MLP neurons of a small language model. Each row is named by its layer, matrix (gate and up: input weights) and neuron, and shows model dimensions 0-95. Each number is 128 + 24 x the weight over its row's rms, rounded and kept within 0 to 255. Numbers have three digits each. A neuron's up and down rows have the sign that makes its largest values positive.
After each neuron's rows, "fires after" lists the tokens most often just before its 100 highest values on Wikipedia text that the model never trained on; "fires in" lists the words (lower case) most often at its 100 highest values on Wikipedia text that the model never trained on.

L8.gate426:125123157116156174113119164128108119124166160109091108152121077155133117154139123141155112101167116121131135108106152128090091123132128099070104121157131093115094202083129141139204108134088110151150146134155120146097150152122164135076129131140110157141078116139114135119120151131119131117
L8.up426:144122120125140131125163144135095142130073140141148130133093128117126109126094146110093135125101094140071130133153109116137104142166149130167140183121119150128142111148104135165093130138151126103153127146143183090155128111106110136136082114092144169088084119134126127144175121124129121115
fires after: ".", ",", " where", "H"
fires in: "he", "she"

L3.gate164:155101120158140143091128145151122104168140152168106127156139142141124167121145108070144132102180111128120140156082100153113123118152131156154123140159163177164099101131110148109123131149154104142140138148120158137160128144095166113123114179107128144154102124138120157112151144151142150116
L3.up164:137118117093097157120146118127162092165117111111117139121159124061161108078151169129132136091151123131109160123150141101145194117152121171146165136138117105105125125126112093194121147099161142099126109125116113107140142107112106139102090139145122091082120121137165106108161163107117122119
fires after: "ar", " was", " Ar", "ub", " were", " is"
fires in: "not", "public", "arrived", "publications", "arrive"

L5.gate587:116146173132151159126121155122152102149124117111118153144106089168117127110118135169087152139114149099131104119102126149091142141096118123146116148133128109137100090146150095124126128126150135126107112159117130141161127087108132048133098146098123139130104123104091097165187114122156123108
L5.up587:099135116142112182132131126117109136115129123148145166129144103107154174111100084183106099130127132142143142143132126152103109145170120132115117150141129147104138144160141056162119144129142176152134169189137128145135135125169112109097109154151161085096141169098096114052130062117123128155
fires after: "'", "ative", " Z"
fires in: "s", "relatively"

L7.gate239:207108104155165140096110146131124112135124111097173129114155128146147119127168114141099135099127135161100126110140134160147140145151132122094121154151156115117133145122116129170070125103149122123119130108134121165139108125064152087115120126139117102103125129144165139179107136101137132141
L7.up239:130116129127117129127106116178121097111159121123146144107088152106141095124165084161135113104130127144121105100127116129146128200117154094122114097142118141155130147098136125104124140148153122122105121170145116140130138099150115124098110146125084068100138159082138150139120134093100135119
fires after: "'", "man", "go"
fires in: "s", "manner", "good"

L3.gate281:150137170137094129165101149154148125153145123098153116155111095162144099125105116172091142147118121113116070153105123116090125159175135096106110126125141147124148115152085102110166159145175119079150133131194108155145119154143112121127116125099106148126175149090135112167144102127152117126
L3.up281:090124137111106164151117115114132154121153127145138162101113138164153093128122135167095092123122167128096132165154130151136133131111078128154137138100090112103159137109109121118114081112148131109133123155127109137133139118123103092138107094136162076110095172108139111125111114116095146130
fires after: " he", " He", "te", " and", "u", " "
fires in: "was", "before", "committee", "is", "graduate", "after"

L3.gate505:136104147129132141154109121133141138120155174112117110141127145128114116129097124134106161140110076138111159150184109120124134139137166099083084134120139107137153072147085096146130133106092100119149148152117163091104132101124114116126163122129187135074117142098087170154131166164132152105
L3.up505:121144130120166122109119134095137129144117169191155122168147147152154112155127094123128148122102097128145116154119161140080148138113171118156105092127083091139164148045117179108141129154148122177144104129111123111144092129123128158150161095065119173149160139094142105115137138135147096112
fires after: " ", " |", "e", "al", " International", " the"
fires in: "airport", "air", "aircraft", "portrait", "aired", "foreign"

L9.gate560:132105134084102111156155147162118126100185143094135123128146148133129109119160132143110147144151129148113111095109097111142127144154149165141141068122141113165127102096132103114151130115140102149107115134138160126171120158168112144111156100118111151143139197151149110135146082128159137076
L9.up560:117132154126130101092157134111118096174131148083105182138192107109119142132123162085173119131149173125122135169158113153114165154141123155109139164135111116120129188122166127113160157119154168208112140116126102172137111126133107165129091101167126164101142139122175110137172074131069133106
fires after: " |", " the", "n", " The", " ("
fires in: "0", "united", "australian", "australia", "russian", "russia"

L7.gate229:153113134136120131095148123088103156147104073121172121121118091155160146142111120136136157109104139170112117125138120124102125153108138130146139130095156131160119118126081123095089149104135147160134102100141112134144178118162185112112100119127125145142176173138134120121134162142107112165
L7.up229:104083129100153116130099120124129144122108126129101111115147143100140165138132115151090150113113141107102110164105135118110128138124124149106121109150128140102103140142079117093096135123181118146127146132112141139084145186163130112123150143139131116132109097102159164090128099119142098166
fires after: " of", " and", " among", "ta", "s", "'"
fires in: "the", "many", "other", "others"

L7.gate1064:120105131100100110135143102176127083104114111070130178106082108066108142131142138095116120109144113127199134118123108160150157150088176122132130083124155119124122135122119153098130082101133069145140106124188128172112090111124096157136116120102132072136136115122113120146147134127115143128
L7.up1064:106142112077141144162127127136115128147141081139099140121127127118119125088136142162151093133128131156153137167162121123110132110149154136080102100119139073123096093155094123133130100135112122151156120131130139107111093112146112162161112154150113078143123154112131097147134095144135127141
fires after: " the", "c", " The", "d", "st"
fires in: "there", "increased", "institutions", "therefore", "following"

L3.gate2:146096091153102157133174148139108117109110099109091116143125123180099162113118110119111109122133148118090115077120098112121117115112127162125166126127112117111092109175110152125094126092121138152112085149168134142152127088091126137161165138136106142147113100116124075109141140125166174175
L3.up2:119133136113104153126128128107140142130118142153091146149096144111163140122167152148169134136095102100126117089129131149103104158088132087155137146117145130127116185183141170115096135139137158139124156172130159109138129136117109133132113158097147128156096165136135106110180150050114126165
fires after: "ed", "c", "n", " O", " D", "d"
fires in: "preceded", "succeeded", "southern", "south", "oklahoma"

L7.gate150:078135069077110122092155139129109091112127125134112145134133134086135126126145104118140113124112119125114113107135137121130113118111130088103127159127141112145138173117113101141156147148163165175120126116139119133119150129148101139120173126143139144116139167065160130111096134127153102137
L7.up150:095112128159151143146141135148174142115162160128189120128168143165132108102134128106140129118083122129118146102121115160097147156142158160121170136137098128117086132137113136101137122116114088177138090110141126133135149117156115129095128119117163093153139149120114116148115123067090104103
fires after: " Roman", "n", " in", " Nor", "ri"
fires in: "romania", "australia", "australian", "france", "russian", "india"

L4.gate439:087108112102147148069131144134098185137132144097108121140102131131118165139150146116132130119143123107104168111154109136108170131134105107097187162105128088071132151107123118111070150131130118109147106098100066148147137089125110101118127092102144132123112112121106118091114092106140119098
L4.up439:165146138142112166112168112121081088080143166122131125161137112119128112107131145113097139114133160121119137150134152157097129119128105128131118144103120153149123153138136104140086165115142100099123144118140184116155063088124078139136138131146115143114117096169156110072130128134148126158
fires after: "al", " West", " south", " North", " South", "e"
fires in: "southern", "northern", "western", "southeastern", "eastern"

L3.gate873:121096109154145092131093106155163128145137135119106126107159107106134098151139124136141117125159153150105136101167115108164162132135134118133097128149122147130119117142115179093104089101117133133122156138072131134137136157134111130127108160125099085127099160111116119122168140125120137089
L3.up873:125167155166111149130150110064111149129148118100097101145115177107154110139134114072145144165106129121096127153122120131106132109166123132159131100159111103136072162131157107113157102089112141104130135121133158146142121095153098113112143103183140148156085133148153103113080164124138141114
fires after: "er", " West", " the", "f", " East"
fires in: "western", "norfolk", "following", "eastern", "center"

L7.gate676:117105144176071116092154156108128129130111120113076096143139151152115144127117091099111130102171130082126129103144117128124117083085142127124141138104146174105113116094122114106104177131144180090156128115133138110151170081139147135094103115125093119103126154166056140119115097115129103093
L7.up676:121125167146159133122112155107153112148087118111121102172136139124116107098153140130150141109136146158143152094148109158084091119090161126133111148088149084092072140133135150130166106122160124164114132141214117134122101108154114109105154165157137091130138123150142087111144129117141125141
fires after: "le", "di", "ed", " T", " Te", "te"
fires in: "television", "tv", "radio", "editor"

L3.gate224:130100122129147138125154088160108155161173100130120104131103157132154157137157098135121127131134121125127143160111126162145125109125128110162153137120103109127107112132112121127119101110138121150135153147115102160154135089118151099116116112111115145099137156117133168124135131100112172150
L3.up224:187173152134103095117107118114087104168107117120117116108107130122150155154142088171116116138123097164110110116129125128133152100145142103194131142087166120152124132157147128115138142102148137105159119122152130142140154148138156091143139105099139142100137142101133150141135113126101119141
fires after: ",", "th"
fires in: "which", "who", "although"

L3.gate292:150117182126137090091159113142139117127122126119111112075114118150141110079124147120127101154138175111160126063130134140123161137074125122124115155102132110128082111124143169119163115115139121117123122171128111148130142158092171085105094129115134114142180122130135151160108088118156105115
L3.up292:140140155102098138112118124141103122175113107140126131197097099134127133109098153157161115166175150138127127133120130136099150098066189124079085109145121151146143110123132131132118163169085143169112099120151165114134114118059127154129124135164142118111144135127158127126096119149110101103
fires after: ",", "wi", " ", " Wal"
fires in: "with", "also", "walter"

L5.gate298:188128143148130152106113086110087110139168140116106116141102150154119158128083121157110142110159083149100120088153182150179102125151141178120114120123122134145132133106122156173109098158121174149122111127140105133129117124128129091099156139143126119109150070159121108140144156118127140135
L5.up298:151132137119110118109140114170090127166157155129118129112118122097105108171133116107088152114118114123155130143133133161140105134134141115119110146144102153116105108125156129105091126115147128076127149148128138156091102123117149140135123124156154114093140077145140095103144101151133083169
fires after: ",", " Z", " G", " Ba", " S"
fires in: "as", "which", "who", "and", "zodiac", "swifts"

L10.gate718:136152137119141196094140127129143091141115094133153118131138154152134155187125153159117166117130147156101151136087139138092135143157130128138065146116101154111122148138110138090107109131135182122136126183195140137132124143172120119130127108128123119123114178121148174157132151114096086098
L10.up718:109144137140132151103121101119123169134076109095154147162123178121156150137132171149158155163163166156121121168123127117129095132177137148154080141149132197130144108172129130127135164121136124120113114182143162128125111099151144106110097104157110119122138177086132140146130159117114101125
fires after: "'", "\n", "s", " \""
fires in: "s", "his"

L3.gate198:127102131158129095159142096158069128137126128112144080109133160133144135122080109130170120160168105144139122128130122150150144113125149130091088134108127104109146086140141108159097156149160140096145113133113179141141131140117081096099117128130148109096114100138146111136121147135113114063
L3.up198:073143130111116119160107139129113090118129179121136078104124108124171186089132142089151111149145121132128144138151115125120149126098149154164110158113125122135126103142118155132088161181159141097095093145120148136158118140124147110131123105137118098174110085132146140163092127172119147138
fires after: "wi", "ur", "y", "av", " with"
fires in: "with", "without", "featuring", "leaving", "achieved", "role"

L8.gate96:112153135113127078133134126112106148135152115132149124137115122122113116138113118150092149148148114096117135115150117135139124084115157143083141141117124118124134145098099167119161138117126122157159142137148115144152123111161090160136147177107130144131165105084118145089095182094087098119
L8.up96:136119158152130136101099134107123146106119092163149128129135117139121158109124087103130147121153142108130162116178140150094139128099121155154121129147144118126132115104156136095125150152160122150146113110114122106133096109085120153153112090144171099113147146120108142170134149115100101105
fires after: "le", "di", "c", " ", " T", "ho"
fires in: "television", "radio", "art", "tv", "railway", "photographer"

L4.gate335:146124146098098130089096133105094146123133109140117110107138119149151099159158096130154122134119102179164131145142091132136148153144166118116136101109131136137116083110135112130128112112142145172133115120128119119156103142090133109093107186102128114140090118084145117152111151119160127078
L4.up335:139084148129137116164136157131117087140149117176139165110110123076130134172128147105105099118157176117142148088154131115141119100163163136102125156085136122156109132149123160096104076097121158134126147113124101139091124122085132147074099122132106083114131135160145150180096135111178151136
fires after: " is", " as", " was"
fires in: "a", "an"

L7.gate920:150130119137130159077122132151148112165162114119082118083177098134139101154150106122160119142130169156109147119096099141129133155119130087183162137147059120091106140122091149104153165116151133113172105123145107158093140118128109093115135106136133117121132105104155113110133118122094137097
L7.up920:144139150113090142167126126120119118114133156153101166132146132101153107118115144133108127082149152112145083108112187126128160153136135110114161132117095146111108147077132053114103152141133143169107163115124144144135105130138139141145101145162117140123146097138143115133093132136143103143
fires after: "y", "k", "vi", "ri", "e"
fires in: "syrian", "soviet", "ukraine", "israeli", "syria", "polish"

L3.gate677:135153122102108086120131146185139170116137101144143117148140115116109124123133146151118124097086145129119095141115115105101061123098144124141101160142131168151124131139133150132106112074132119117139137124157138106118167142117115104124139132110133120110083148151131167154122159086110134135
L3.up677:103113111128154086131136098135123095126143125174138133165107131098149115125132148158159130157156152136126126117133108111137117097106132112071138127106133113110128139132146143101117126121133095130088133120095118145104151111159153110060126130164118109162185131154164117135147140066146125130
fires after: " re", "wi", " with", " A", " Ba", " E"
fires in: "with", "within", "reached", "reach", "battle", "ashton"

L4.gate133:117095100060154107119107135099135170106148171160102104140084117134138124080147173140124122141095127097113136077153128156127147130145112130123123127094135106129168106134125114101124132087101160134157154115182144145109117135128132134160108119148114145114124097089140117120112134111159079142
L4.up133:103154125094128141122146118093107085116104108134155123148110167194106148139128192158159111134131142155135157119125126144123139123102132129073144133168092122124149157159122162117127143181169141104168121109105154126109100106146157122138163126128143149153090102133140134181107137097123078154
fires after: "c", "ce", "ed", "am", " a"
fires in: "preceded", "succeeded", "renamed", "available", "becoming"

L3.gate622:121131173136122168141152127102131139100141146115170166138143098125105093132123146105127117151129143153169110099070111125110117115129151163108123139100175140118168147182133151125130153140135161138137127157169143187101112142110082128116164145160103084127105104124114104108193148156131141151
L3.up622:119142094168144147100154152151094179126131154125160114143150135142127121142120164106125116120094124149104126119108128150125092124165127107177125143100126095121125106208172141096116153104105121121099132185149131134119117093128092121103113112148179129083127145130129114104126139133151170158
fires after: " He", " he", "'", " and", " has", " who"
fires in: "was", "is", "been", "currently"

L3.gate507:153143093142113094079142103159134156142135135149123095144082137112150163142140116138152090125121123160110113152135096147159095169074165098150097135154139169138127159140127137086127110082125069122153123098093167133133111128084136142129107122128125126105106153134152123137144105146130144160
L3.up507:181094075101159138123177164170109159144148168131122148128164133112141136116129155178109163103157140105065120170158136124122111129114135150129102114083148123135151138109130149106115130092068130125130129116169116131148114123126127124139108098115105118183142128131156119097127157165108124147
fires after: " the", " ", "e", "n", "ar"
fires in: "then", "next", "et", "eight", "earned", "either"

L8.gate243:107117145098144100135136136081107097107095096147129123108124153097107132118160105160113093114202137172149114108128129151162165139115145135141123118146115146157131167173113161126151071137136150099135135103153141105140093129141116165113148100138125105142121093113154086173121133132107179138
L8.up243:175121102131170102120106099198108098099123168145103165132129102139118121165180146116130088086116098085136134134128114079162119087131123085145088093095161136178095127122162125145126124142174146117151113104137108082105129086132117120132134154137085121131129121123185165114117115096173122165
fires after: " ", "it", " was", " is", "s", ","
fires in: "not", "either", "whether", "notable"

L4.gate135:093107143112118110141108099163145109148093177125108083116121153144143134106089127107146143134101082135141113147135137160126155141108125106152196106071137141167140102138098172089121128086161129137143128123124096145151137105166166135101097133142108136120175157076171176087129136126093144138
L4.up135:113111124155147134083126152134109135127106108123134135104174131088098132119119144130132100110138098167130102121139083088121086170125155132124140142151104137151125107121146148135081134121165141131109096140083124126119149126091159164097100113172147106173091099122140136117153159104178117117
fires after: ",", "wi", " because", ";", " of", " with"
fires in: "with", "of", "without", "and", "you", "off"

L3.gate433:138129163124145103151171093099092111131179140112140149122143144169180099111082129119122108138109115096148113100142126145112125104148116082158106134071121140099157150090133141110124158147134102159095120118110180141136108119121126143124112126132116102136129104141131090215144155147151102082
L3.up433:141190142152114134116141076117123120139167116133095147095176135115153135126116147094124144118113120103129086133109144106145115148138144107142105105097131141146137119117084094156135110135126096121158178135138132112157126104113118104146110153126089157173137149154191125117184106141125155109
fires after: ",", " the", "er", " known", " (", "A"
fires in: "as", "than", "name", "once"

L10.gate18:140151151135110155159135181187184128087153122099131114096083114151159141137133112175126131116084114137148131157097116153127138128114132097140087131090105097155136122121148128088125106104125140144166132160153122167137142132141126105124130104129142147125085132086086140131122095118135098120
L10.up18:157139183139133095154113133174113110133160128126108117116090133124128169103109128136090106105135138117153133145144141151136179148143100141126141123145160131096097131140098123141133156152175105127156116105116157131112119144089118152110109142134119105145124150115128102146158161088128118155
fires after: ".", ",", "H", " and"
fires in: "he"

L9.gate590:138163111072132142146172108134135167130099157150117095133115141162113102176163132132118095146119106121107115127134115129119142112120140138113151147127117129120107100144118107171110117083155153141111144108140091088092141098149126144140133096146136162088197119141134145120121151074144089118
L9.up590:130101183100152120117127113160080123144097130153151110137099129132062134132146126109121127121109095176103106151114049125149123090128156159122182112148124099127118141145164126118149156121083133156126145175117122100105117170195132146156133124103124148122185115117171156129134107114124150150
fires after: ",", "le"
fires in: "which", "county", "that", "transport", "athletics"

L7.gate8:086109101107161149144139117114077094119142156164192181132120118125098150127166115183148118137137166161136133117138066145135163148139119146113136137140150136139089172116128118105109131110143098164134140158155119140119143152097139117084124132154130107134157157103147153153131120126162124089
L7.up8:151136088140124131133114150095076137108168092153161164052108101173149114129132161183132138078096153170186138172100116090116121142165125111113107165114146137084094114136165133107112148136104119153115127120097141100132176140134091164112111110146097124134130120127115126118096086111158121102
fires after: "'", " the", "i", " addition", " The"
fires in: "s", "original", "following", "its"

L3.gate1046:137093174107098159092164122159125152134098144100132154139090110140161136110087182098182116123140113131142146102133129115186129066136114123124121105092132106108146114136117106161108145096143153112158123146163119121103112124152154158148147126148113156139194151174125127153137084121115152162
L3.up1046:159062108135105135110149146128156172094135145194135102148135153133135140106130149127126094116061124141112111096131096155164133116121098048135106145120136107121131128119125135121139095146134098113143146091113101153146092157129141139121147127110108114156145114142070109115106129148168137137
fires after: "or", "d", "ad", " Ad", "D"
fires in: "according", "what", "during", "administration", "administrative"